Part of a small language model's weights: rotary positions.
MLP neurons of a small language model. Each row is named by its layer, matrix (gate and up: input weights) and neuron, and shows model dimensions 256-383. Each number is 128 + 32 x the weight over its row's rms, rounded and kept within 0 to 255. Numbers have three digits each. A neuron's up and down rows have the sign that makes its largest values positive.
A block is one neuron, or neurons of one layer that tend to fire together. After each block is what it responds to, as a language model described it from the Wikipedia text at the highest values.

L4.gate921:182158116132143097111151119172119097133106148141144131106077142133077126140175125109128185121139128143101143154075098095136163134122139140103129209088073084155150182107116124108172127087121161128101203112080151197112087121159165162153098092118113136161122121117068152156101144127123141174127146119154126156125153135106149129100092070126118132123227144150142117125096135079149152104167
L4.up921:102124134135150108131093116143120170150109081149112184133127083143128137157153153104170135143101149145099083193197167164083124093154108150150151173044169125096134097134125161067142108076155072073150121119100121111140104124090144177105088125115109176118170115096159119151106094151131088147140102104129149198120124139139145133079161146153117135130153113091147158144125164173108175125118
Description: The word "and" (sometimes "or") joining the last item of a list or pair, often after proper names, as in "Peppermint Patty and Marcie" or "Allawi and Pachachi".

L3.gate121:162087163163086093171134084120144116079106149168095156050105156134117135137191126116119138155139145105116178120081093098132127131112114158136118122166120146125091088142135080041070150156162197152090143146127055126148143150108141120207126081175213143158141135162136123126062113121050036119094128114108091133089094201186105111132120144115111109104116146130052152170117164124105136149116
L3.up121:142142145191139157105144086155180141107074087081112125132167163100124090068147077079123069113171118175140139125118157112142149130138080113124135156116140120166164143121126197162097082082168161097167078092153115152155104169151101172130187136098152161121140082160167115123149085111189053093100117137096122105150148145121120157066101165159135146181155188113102062155113104072113114143105
L3.gate738:159130175113140124167121136142141111097198135129089135130143103153085129176129176113143105182085134138145122164117145091054139113137081049162109124119099126146122055130167127121082119170157152182142126142106081148148102167088157174125106134166134109193066067137139118135130194100167169111126127112120193164134177115139121121093087150105115089107088137118155198148166170076117148111108
L3.up738:119203145158130137153084159093165112115149128125102106199158086167121139110183180135134094171138132128120141118060139100074152114087098105174121055151138145129122112074101108089129156093102134157065114118144160127095083137142130146065124133198102124115127153107148095134149165108184179151114121161144138136152133162198153144073102155167121106160089141099176172121156081112072102174096
L3.gate795:107124136123160112155136152143201170132120095128150108137188107110052109139118094107102168177146128173103115139096099134113117125137147069140098181124080139141165083166175193113139129122169119129097127133097174159096095170167115173163105113109186062132132121130140067199099072111112102124119103135162107151092100132063131147122082135086109205135071193099179118181143114102139170096190
L3.up795:114125168101100154111153128125066139147133143058177180069154137125076163068099177067081123148164113096082117171153104127162144116155129110142126173155101133111061096129153119124076075094157196176120062154126127164097115138100140149118153071204090123087108120159105109115104157140112069106098181094133149180139129129137160088104141124154168057151130154151134122171242156126133137065109
L3.gate1029:120105140161090115142126092136111117134094175127129122116124088144133135177172105136159114179122154101084080102109142101112045122154143120166114137076135147117090155179184126117143119065091066108136158088130178160159116141074167154186095153146163081150090150123050096152090114152103050131126143134127204136149070120119212148128139114124117123086133161157140182181150072153114159108070
L3.up1029:120129109100114145153142128170136134118123170111140060092107180141186130172095087125117140087137168145122122052084121116157128096161176139142096120117083117120115128152090123076167167163108171157125108168156093138118152091122085171092049093171129130138180156103150112138137126096099143091174145148091146108138132162204086171184128129120152166098106154109120125126207110166150087156122
Description: Single capital-letter tokens starting a surname or middle initial after a first name, mostly in name lists and tables, e.g. Dennis S(anchez), Robert S., Charles M.

L6.gate50:103145156087142109152128123175129113151121109116118149068108165156128138158119130168169131178170134097065129170085141140136150130185102159142121128065119096113134194126111140062151131139166152069102087135095132158111104084105099104119071129090131103093121120131141134170137100179167104087170129111082151075174097095139115138102094136178135137091084136107138056099159178103097084128124
L6.up50:153117121133128119121076101130157154152105132120080138097153134129121118185155119063154183142099113134158146071103136111190090146155155146103122119159144169065123104123151144103095155137063122146135163166122113147052150196207141136095151101124078144191119108138107098104153103136083103122135077075131151110086136152108157026090123082111101126111130102081182106079179192135090124121105
L6.gate111:153097193082086112179112128080157084188141136123145092109142168099137154143086127117138094154088192092129085129091122145174110155129176138197154137103105200093110125089144170129135116094085103103161162094152068133137134187141096125085090134079173140155156130135117158166087151141142163150157097132065115157117141129102109160155124090129154087126152136132164173143138100082168180113132
L6.up111:094152136184116113107152187121167114137125148144117081087153115141111142163109142182185117139093119213109094144097151124126162165136107124213129112145137096111070088151163107099078163153160129095075118119134073153093119156182121149072127090123138150152074078189111135179146120098186171143108101132093106082142134138139170057102167112174082114100132132143146156133138095185159110107128
L6.gate238:079187145171201094122132171097194074170179119165161138163101206132214123160097119115155201164094206126153142124120118197115132097123165093145126109102148191114127104129128159113150120093124138100189118134124120152157125120072129091151178111100113114134115110145071128147140087163135114132114144067100125119168061081103101105126123073112128149128138168141104136112145128156067141134094
L6.up238:090155035159098115096092164135160161097086140145164140124120126174136144150073107171082151137098061075118111173127098155136117166101074127119154158083127144166128134131098124107138137149111123085093122121110160107110145090115160073122122164100128105141071115138152120131136120115206158087186152142131112138117132109154105187134096139126111155156066098145140155093146100135163191205154
L6.gate377:215126164091120108090127093093130127142151159134113097154137072148160194144150103163140099150139157150087163091100172106146119093081125119176118081147125143136122158131109077152171126122111051137116141123121079105087082140133141126134130131153174129180147077175173120083115129192179157137164072092160168174147114119112075095150117114071119150112118089177151133131133134174145126129116
L6.up377:113109076084142115139170160143166181113112092134173147123109137079109170060120098164146122072169161105153101151113086124128078144176116113101137161104118180071160131126163150154064135055099106134132161173085102100128170136086116184125165122120141190216131180138160109198139144087144104095082129118133144156108154147071196121053115152183167116103122142138123107086142158176113169165136
L6.gate382:199157187078130139118119173095143162051164149193116085135139140136116174152104161136131121171114074076119161182137156142137106133101124170111084216090139148174067113082061102101159155107075123124153139124068098107120099153064183173118200089123114127146225157068138131177157196138190119164158089115145136154087128136093132137119096087093113135162177047178144152146119082094154138125126
L6.up382:130069169092095145117171156161134144152126086134078120173095169146104156148095152158140151156135098124179121141143136152119110122118116074137118062089114100144161085118148076175170145125121086105109151165185160090080191176168128179106103105126165167142137072159086134148157184183165164144142129101141099147100098135075132131099123118128114095123143073203091107108109170092178114134119
L6.gate387:119125163091136070183099101144124157166123150180111126113143112179121134119151120110088104112126123223148111127108139104161141113199104126107072143111154107182120136097084145182112123152068151115169158139144098080120113135174133109114178106078128177123114120136104180153140147195116169082147134146103148150115060073147160145132135144120153206102107050081130076087114087205124150143153
L6.up387:150055114196141178151092166097190089149101159143118084146155067137169116084151095094135109116121177085168138107133086161133175140071155104107146114116146190107116126108108110093158115101111164151081123091173211161165085103142149105149085145154125140120173140108121177097151127091173141185160154118091108104118156057135115098125133122178122169062131146181106136123132143169196138163145
L6.gate416:150111185161127087124145087075195154099109134133157093137134176131107101120128049142156167144155087154129113182150138129121144103152100105136136091153151084147088121093122178134148120051149165101139166119129161140094090119158154150157085161083147144138118121085103188132137171133135128144106159140145136088134108122087160076098161116177094131077065090141130167099153135185134172125098
L6.up416:180083141123115129158152149142179112159145129153098120113103116184148154103124131138144064167142112179152138146166127183093110168062152147132076104107158158118102096134184103212193166177156135153119147122098093101137148126112130137080096149182118175104089202108112148099169157183111146176145129083099141121127121093110117191124087149142113098155135082071112109125090180181122180093094
L6.gate453:155116122148157113147176076147164081128143134148168080142067163155097108108144169092148172140105108215133173144124088139144109100122085100108159113098103146167197133108074171174136159075094202127167121141120106102069103162180154179141185105086147130121077075048134140148126169165105138134186145115108123125144155142102130143111093138113097127154122108104135146124136122154122121150121
L6.up453:105211110140143138100115125114162136088147116084136135098176120148097075169103115068156118113067157148059161081164089092112164131126135140126145072166122143129125096191089092157161109138084079102153116127147133154106132065149098142105124140152112107181079219052220093113141112121145108129174157125146142154156104127140122126118160128136203144144065116134117102065139177113125143161174
L6.gate891:158090171121131088186147127131124102088106166136140107125092093197135133137149055128151070139142113083134146100132116154079117155078173171162156067097134105161120135144091093103079182103090115140073190168148105116081105146171122112100139230134140175079174111084120136139156133157147148105153076084151105110096154125180129121167145105150127112165064121095110154118120096090130138166184
L6.up891:135126118131157140136159079108081111107146157135129129159132169126146180135142151135150173217137156145102115162140119131034100175092123161079079176058096121163089166124090075147105132136162107137156178086135103148119147085187181174113081109135165126147040143115096132097092130132192132197179154147142106125116137142126110136177131120131126099130094062222098113142115155132148145126134
L6.gate1092:120105185097146100078123090132150119194111131150109113065065077167119118123103115131111147162159139215106175086130105141133113099122155200115141136098127090107166171134126093100098093122132161094194128157102120118170166161122139174104086099082155125177151115146125132121133203104148100135139144150135092138149116146077096114078149107123155134123179105147175101127128069109126107162085
L6.up1092:120095153109098114109094131204155172134162104103174134089138121122165165149099107119142188122162122147117172135140106132103084126154124145165113115153125117201136123083102160147127129109153124131084116211164163173091118198150180147173128048129113101126097082131112144165137113115168134144153098128113208121175135106102089130145139149112105123133056162106171124104137102149143157105109
L6.gate1134:144149097122108103098086102113179104158136137090135103043104136117092161122125152113073122094059087126098133146094108125162163197083160152123192136061182115073090164129161193137107129101123084156118196091107124161129115153094143169131093157184115139192166114142144071109165133148036127065183074100119163115198149109087104086120092056136112132106104094134252106117108120099121159133125
L6.up1134:129207162147138212119125148165141101125130130159122078071111111113144096202109150125067128053092133141130089115095143169193087183121130121096145102099179141143077161138063172167116131087147052105084125153162147134137122107130193164119144076170158138178136149147145112133110089161143154099134143103072099096136099072119173132138140095149130137122098089124168053130149195155153158154109
L6.gate1275:157116145151078110155077118140104140146110159210101121131130143115120139128159116160085170164116103129082078095088154052128159114110142190217166166096122154111114124133115115190109176060098112067206123127088103113129106174104126151128131145118111109131179088184143130176106092134156195102107043082148167137080127156099170167145141172138096184132080155099173154130110170138166123145123
L6.up1275:156154151114139144159097170139132144103143132117108084146078131131133083150113135138104125120146142126154150100089092097143085151111165113108100087074199118106070108122099124091093151080104127152093115123166129033103167174097150128098054149203117124108127129116137109058123136155122159082135161145153089156118145136200103133149135101110113172115196123118137093104097094146087155141141
L6.gate1359:120107138103085147138103137111067186115173121179179108071155092060163154073123133105088056139105076168107126106085105128083178233063163138197111137085170120127127111180128191131107091106154191116211178126105149138096118156166121132077135100169092116177109143097069128152152135061137134103170111127163093137146112071105133112152061116140171140083116134130164117169166131116108147094132
L6.up1359:175187195105115117167124141122107102145153130160178137143055107098150128133149143139185100131098157130117102176144102182130130141107136113104120087115082147139133154034126139103144118124078028190096150100095119101102052093127116156124106173110133126140154091115099080117150142147122164157107154147132164152146134122118149111084155147154148146099136156144110150149153095180150081133109
L6.gate1372:164115107132120075159187132155147169205135147128150127156154157150113115144097113140160178194084122158113159089067079138093108076084137083032159056111148113102179097142112128131075127111128155119153191154081070125169077159128139136109177114092099161137172081115097121123119150134149120093177061095189127121096107141091136124148120102060162119147159172121159085098139168153144095113118
L6.up1372:210107086115099132076118122128138149117072059093105098080122169101087121138114098122082182189119170114093112109108140136106167188202133137118133075212085029063156115169121062146099143133036156101166158069194120159085121124123074183155122119160156117063084119160140128155122148104095150121120127055126116071105155118174140122122120094155136117082121148126129116127102139120137130093155
L6.gate1479:115171170124075161184152113158100091174173118093114129110074130109106105159124087082147105152077110126166120135048095188190108141164122110165133127125138084193137110115137118083141155120071144153163151106133135117089098097101103158108110164117099132125118083134063132124142143086180168082095140152128112163096118117056106150075137100154120156121134108151151135150144118111108185122093
L6.up1479:184103190146154094129115149059140112134130162102154107147095115138147123107129104189110082107089122136163133149100107112145156144135132119119093131129092160127102131110149098103107137133141194123153141088103144131171112091166094141104125117160140089129129131174129118135144116107114140140087126115092194118148127153096163168158089096120116162090053111157158128103092118090126130111161
L6.gate1503:100133162104067099179149096117142057112130146127142091137116107125163111121131153156109124164050140158079163125116150139154105137068181148136112104085102187149127094067134153139156134132152133177153160133078140143081093132126120164182084134124139175143134138119160140137092068112126190119107113149095095107125122139101158091130158163199148138094146120157117168154154131147135149116124
L6.up1503:123128167082077145150143123142155132115161186178151178128138164167154079146062145118162133104126166160043110147146137114147152189100179134066140084140162136078152073115169083117135200140170141144121161117112103147122084148129159167134113129114123134136157131104114121138154198097142190147097144103156159074127141140099148080142157098178132154105132153097186136065144090174181144135092
Description: Mostly "and" (sometimes a comma) joining the final items of a list of names or nouns, e.g. Ice Cube and Da Lench Mob, Baltics, and the UK.

L3.gate5:087148195097178084131113137119155088069132137112160144120129143169084120194120137110154140117083154139137132147078125099152127124195189078112106126107135104161113118082147120142140088145126167168077155129134109102153128119103092161149108121117040108069122111122123168066132187130140146130178181103126110099193106079094137101086102057178128123116166086085121131141074139092119083122177
L3.up5:082111164144164114121096167099143122171154116135176162164095125109107118132114140128131131157116141127192093121136100198100129182098159096149106127150096138149175102130118121130107101168142113110118091120182134174119200127137172124090098157142103130143066139128138103125093138145121176169134181150169183107151140113143106105120147131127102115105166154157141112101070083116159140191118
L3.gate260:134119186153106091126158146127208161162141172096132100147147110123121167132110114121115146113101150165137176132145052136157134143108110129150174159127127165140129073182074141093104128175142160108111101102085120095096161167073107145118183121061101067105157133088129147122158094165148094136147109101170129091098126209123161159094140183188084128124147130083137057116139144130152137138140
L3.up260:100161199090148118151124107126107114155162155125048090200056141137067112138076213199157190108083100132085112110113127099069104085098134095120101150112078116144130106115111134099153086169094109159157147138157089117123103118203130087198106108123129113131153147108122114091156063099157141114111146120085159145152101139084170150114166133112153150142112108135133153042106088118159173161129
L3.gate319:139127106142170166112184145086091129141163190167157164151119186122170119172146115092145148175111120095166076169114141087136089137134099101139108163112099122124090109113139106162077172149082148062173117079117139152180111187114096120159115110113105125163128071150112122192177191177118159172118141070174147084169107128185162159112095110124157154129111120176173125121116148174192141128123
L3.up319:202147133101122101162137147080181166142127139104186143127156131163170161101119128106103157114107118089149138164114094116133128157108123132170104162142118097172109055106124139174121092073097090092132145149166186124137145180110101132123172180219120145119116121103129128111118116124118071117118142122106149122158120096164194062115126097124147127065111169209175127141189104157153116119095
L3.gate1044:128137157153142031128184089075136111131111160077122127080131150156119198200153158052143078164132117110154153134115077101096107142129146099106108165108097135170058101118148118151071070134175110150113092070167106136185125161064143161154134125151133093111131122070170124130164144119079173092136087160153138153094156167154140100195126089124118121157152151155133118160174108116061094078153
L3.up1044:121093135126087092167148094136179100141087121125097087140121112138098143147089144121168097155160072148158210177133131142143114100100110165061177147142126123119123172089158099130128170153137034145120128100142137180109091138124154114141223061151168130070112140111155141119142158183082153112119155111146109148161134164114171113143159149168143181154100119143159152155183079098141112195107
Description: The word "and" joining items in lists or clauses in any prose, e.g. "milk jug, and pitcher", "writer, producer and director", "download and save".

L6.gate70:120092078128165095133090143070155118158168135136156143134134146104125160144114111137132112134153090155104075147118107163137149169082118134141151153159157121084142034122099159095148132185122111095103060147120122092157122096095124082163119111142086134212147109051149145126189154074131147128204114091113159117108144095091127128198170111117143152157086095113136099152098115177114151111131
L6.up70:139163132146110115165133089135150118072068098141055150125118124041125179145130167143107125123165112073127130174126090129101145126090152114071171119164112109100129141137119116095071134125105103150080130091109115116164159125175091093068116047151160112150156123112164117175108087156089078129092059107088075137122136146059108110153141102078121119089094147095157142112121127130102123077138
L6.gate122:136156161140124128131081146061085153164123111111135134135126121164118155178153075136161128238065169119162129060077135127139100093114153130149084145109135115121134116121166156107216129138159119122123156154066149125143080140054164089149125142096106086136136167111146102160078118120127097145192080156109162078075163114158094131151119149166130114115164154166131114131118239135150106119111
L6.up122:129131149135123121199127135078165109132115108116159091097077109122141112142136178137150172109183123173100118096148196129127114086090116160137165112162088210064109078127190183087159088169102134099097127142161136140091162123106137128148142082096102118131133126170094135090150136167129184090117123170075175118128112098140126137137106142109155180106115163144151180080148153122110076162076
L6.gate178:099102214097057141212115111184099136105110105168136133151185070100164172139093167101109146212147151145136161104129096112070157138176127085133105149102055144126085087123136148087162119174154158146148134135144114189105119110091168205116140054138123105165175117151120102090133143091180136143125102173079215080098104162088148148113163093074067160102116192081145145164168178158105118151087
L6.up178:157145169149112141179197126077121095172114113093140135162084124148164142092121086154103166150113140099110140156194107118082113114167124095105148126167152122124159123066091149057139066163092191167079125191122132188084107123132068131175164135129116135092115150083108072077117130158148113120142170116130105096181103134108124142177177109117033095127124160073140086137134149120112085191111
L6.gate258:111113131170120175162185136141180121155145067122093136119140167162146096115085109152160111180151102100087136205143162140137186192165107134125145148174101161116120139147136122157115148155102129136202131190132088170135145122123066180085137112123091129106131149135126091152123149134077137105106088129065085098122072143221114168146143119137130138124117151120109151122118126150090164145122
L6.up258:155116134145097158131152136153084122140055131095100098146116078142136168180102145133115152109115139146048115117135098116091207140118119127105134120079119147120110150138179046111083081119148121127120183136166121163119115039130153163161162055094143144130123120184094139116137108069136166080182115179142143159159129133114109108139136167138112156135152163092116101105161150158154074179170
L6.gate265:095101126158170094126141117148114139165162161137094193119140115105113084128125140064135118113156139084054137174107120162161111176121135155175105148207110120124163176125126157070166118121083093143165160151154081124144145179172073076155111108130076147092112146104149114119117180104068085143125109154134105137131152100108053142142120139106113119115124166190132099131144145149106145162140
L6.up265:091104154127134134187145093123117173161182116163170131110087164097088173091113134135117109134126178123142137092089138115127092141121096133101099099152133116103114087126144150144156056113115145131134162115098090189111201086200145058131104087096206165135101150144153053132113140184103156119117130176153067082119104143146113168122080114125158117129134149150091125076126149164108149111064
L6.gate439:160173175138151110103122138082150147116094168093127125112148144088124152121144177154157109167218121151117166182200035081161113153174143141125124119054116186136097110156102116108177102113061164131113164192086109085119104113106160106149060122128092152166187097146201083159160129117170138145077103118141108109098154106072112144150108153125110136130125115095109130094082136085118155099182
L6.up439:132093130181099165163149143136173154122181095038134109083155154160136116088124169145102133150190167121099097206135130108132137095147083119137119157168103154147115112147112104173140130141080156107110124135066173180168115072116109096141170127126124106140104124164099123132119115162160170175105159133184132136157151104099102148105163129172130151106163154129165126162127117136126129188100
L6.gate462:201145138077118125158137102141122124180134142135158027146146127128144193113134138149130087093130139145125111095107048161144094089111167096119068108100115186143114099116133100123138040095161151140136143152141090082131150136115107139142198087150084119175155111064140128142104151141118120174156094194118139090137116158124059102109142093142079149131109136151201110110105116103124096087091
L6.up462:132136139074105106084139130169098170191156108077133129153140109105140128173083142082124146153175126081113110120061025064139164107078109102190129114133115136150145106115075124150097114100130148136143089091150101125126086116177158129119095177091116038159124139164125170127104122109160183158120121150150104113081102109078099180099056174136136185155104115151170037149142096128127119189094
L6.gate773:134155160138113109149154174136180196093162108111159120146116135117128066120135150123134077154108140156115101158106110157168153128113085071124166099136144165129140132128141098096140196177094147198171136109176174139180096152182132125145137092106102139171116107142141158105165107069103112154165148171199124134087105091130114080138173157178098126091126144127108223180168110120138081130091
L6.up773:096106145115112122207146123169150120169112080162114109118101128109165122128152084172097122131116142097047138066124192112158147131126134156156161181110164135101150168126125151098085113153121150120144114134201116122085085082104140170148184103082143106123133113145162132028165096162127152142151126125153095156098134099162100140080137098160168091219086070106104105152170125136079176099150
L6.gate811:111108189114079079136155150142178165143091154154137117090092170158154140127119170110119116155142099094144117145120155166133156089122153165132150161100073134115147112140158165151171174100116092121121194102116093184150206130073135136108113112137108115159083128105171125152145164124153139157125078085119125193121128097143097103120091161096156194141036139056153140098160115166088087170068
L6.up811:128145126127198119180108081112111143040101131108129201164095122082129172149162108123102119152167121125108110168156171163123160162208108174124115117105147082131157108116146175162138114106112132086122115118171124151117123081213128151192098125168156127127155134182128203144145144126050109180159062097163145142097127115147110187163141094165107097093149188103068107160132125125110143101165
L6.gate825:147062107088088143118112099157143121126159062126198086133088141129112090094079104132083134151095110107125097112095156160083152138182096134117106114103061134136132142057085201105112136147132155145143088098186169120103158097166087139150143086096107158148149159049104140101157133135144073096166177133180136116099110083108143132154074150148133117125145099113149047153133177170136117157115
L6.up825:100115107099089153211175159147094101053146131113121106120147117114100155103158139159108122125134171211127110096139123113170137092135094164153085152103099200176108071120099159186089132119119085138141176107176134162171122167132195115126138094121143141135089129151110125122138037140109167107129155155116118161130063165070163129140144095154103129104113149140115097177103132085090159163091
L6.gate930:163150150121091128106161141147153153110161072079133154137166118105170115086155122190153076172115187090087158159163152091134135140149122141165105186130103108090118175164211108141132133184074108158146120048157202136178124176140125215100130168176138099087154124139186141140079134139175113109104120123168071088151084120159156160087146139135161178118130183122155076137101102154106202149092
L6.up930:114083097143126108173131096118183104122075132110085080162123139134131080107102123105148169170120156111088101117176159104153106114066083095101129191167118129068133086082137140133085130159113154140125149160152130067130184141185163117114161066155125189092092079079149118128144150122127066221124162129118128151137132196089140148153141113122074107097137152123136106145093122155102121099142
L6.gate1027:112163108123138111092101122129158158129180096159166117093144175142061129104124162143116192173109153085093163123183131098089125109164123138174156108103158118124143100088116149059090149146091169168126129176100180128150149103141142118125105142144058096204170138110108110131127171121156123080154087095103171135158051118173109110161180105109134119153096156100145117105124163143119113088132
L6.up1027:122108156095108077140181184078119182108139130136139141100085100148155105144151111109114091213180143102115101105126102215095139140168135132097113112132119107099098133111136141092164109183119109133135213149174128149171105096149123091221121106160130165145098138127138110131093194121097091150129061161134148176141108157120086126155102162130114100149113100073119089140115046125101143120126
L6.gate1175:098092173112164119135154101184141107181155110104136145140101144091090062071124052112145167138123192136182121122180090107139138164138152134131115117140114113131138134123194116146067133086144110149091199132106059116199184152088186144111079185128128157135195166139102073175129135128135117140185046144134118119128122110130137167175034073123127070143096118148198172155071076125124054166124
L6.up1175:111061099116088141154158134141149153116135140130209061183110154137147130128119136128168117153046081118160102091081161161161137146109103160140137106143118106133127097135106119150120098088130181117140157186143080144083167133103147135134176113136097108111136162115034107179177171192147116093135098125159085160158085128138133131161169088165088129161139191153139121151150085176141066162115
L6.gate1300:138135157136105101099150166138116082167108072147182126095100108135122118119102153138085115153139079170114154072136163191113121154152113124114172127175113122122099095172125097092164111170075140138138138109105110124164161096170121093109153149119115093145146125108133154150098169134149122122137142098117193098201101135128080092117108135095134180151071154088117109229164138091161134137146
L6.up1300:053092094159143138174193171096094120114147226092169111116096106076124163193167123118139132174152115145087103117153115114181104139102137165126114142115091145170118110160139114152128113108109119106145161107144098105191080112146097087133159085138143151113167125147120147094142080125134079136153074186065144124117098182063106163121086147165177120096127112111106110150158116149106112111046
L6.gate1409:114169138141109110062074106158113166094085139139199117102174158135155165213165106136082122177106153125120124121120151124140141094083186165141117139062093164133130165157102158144113163147129119106102149189123110146109160164098129132103088126140082130158147177103178084135132110127138110079150148168128121058110143146132156196113074135118095210145086157073195077111163133071040163141077
L6.up1409:106165193120072209121097099146164097112113127116127095144243106118104116158095185093172128150146158150178130156139120088140135083075165149118151079132067128164094122114082095176191088130113163180058160110160079182099151141112136116137126094101173135104141147123100119132161088140139096118161117151114072101113126139153115129128093095165120147086131136171126087159195099132084191135130
L6.gate1425:111180121135155082116166103113109135130136148140180076149193140121118121135153163108092117200141130183154134132118138131136105149196140126161135188128082111150138085125132120123168082142155141136116100130152124107165121100103085163168107150107108144147126190139170111126136138163165138123127139127106162133119096137133086160214142111082125109134117125188176126110106161166101164121092
L6.up1425:109141120165099106183073090154131103117127111160150111142099128137095173160158092117158147076133129111136106139120172184158163128137091143115152181172014137155179137113105141116082162136123119087099182151196083115078189104128148139167133197160105125178110097161145143124145148065133179156156079156112146089190129137143074105187170173102127150110104129086162128070111073128179144155113
Description: First word piece of capitalized proper names, mostly places, people or teams starting with S, such as St (Asaph), San (Francisco), Sh(usha), and the period in St.

L4.gate714:127116194088139148117149167141116131148103105107147125117145119107169131178121133161144064124106165101131131144093093093170160137198168176223115126169153146129075156104130150091113134088105071120137126160115128067156179217198083168137105147087136126156100120165193079100113132119168083074137125102176119150124107140193182121144139121142135136107104099096115165141186109154155163102109
L4.up714:080106136144078157124152151161167169107107125135143129090068122123165108078138121160134115151174127145115131110132085151135170102176134146203082034163113164092096124080112169114148160111134111135086131156180152117137116169160104178168096121146163147159184148118147121155145122143087119125169134105080144111114108137165113156086136114104146104140158153142032154169112117149090157149094
Description: Single capital letters or short capital fragments starting a proper name or code, usually a surname or place after a first name, e.g. P in Prabhakar, S in Sentinel, St in Stallone.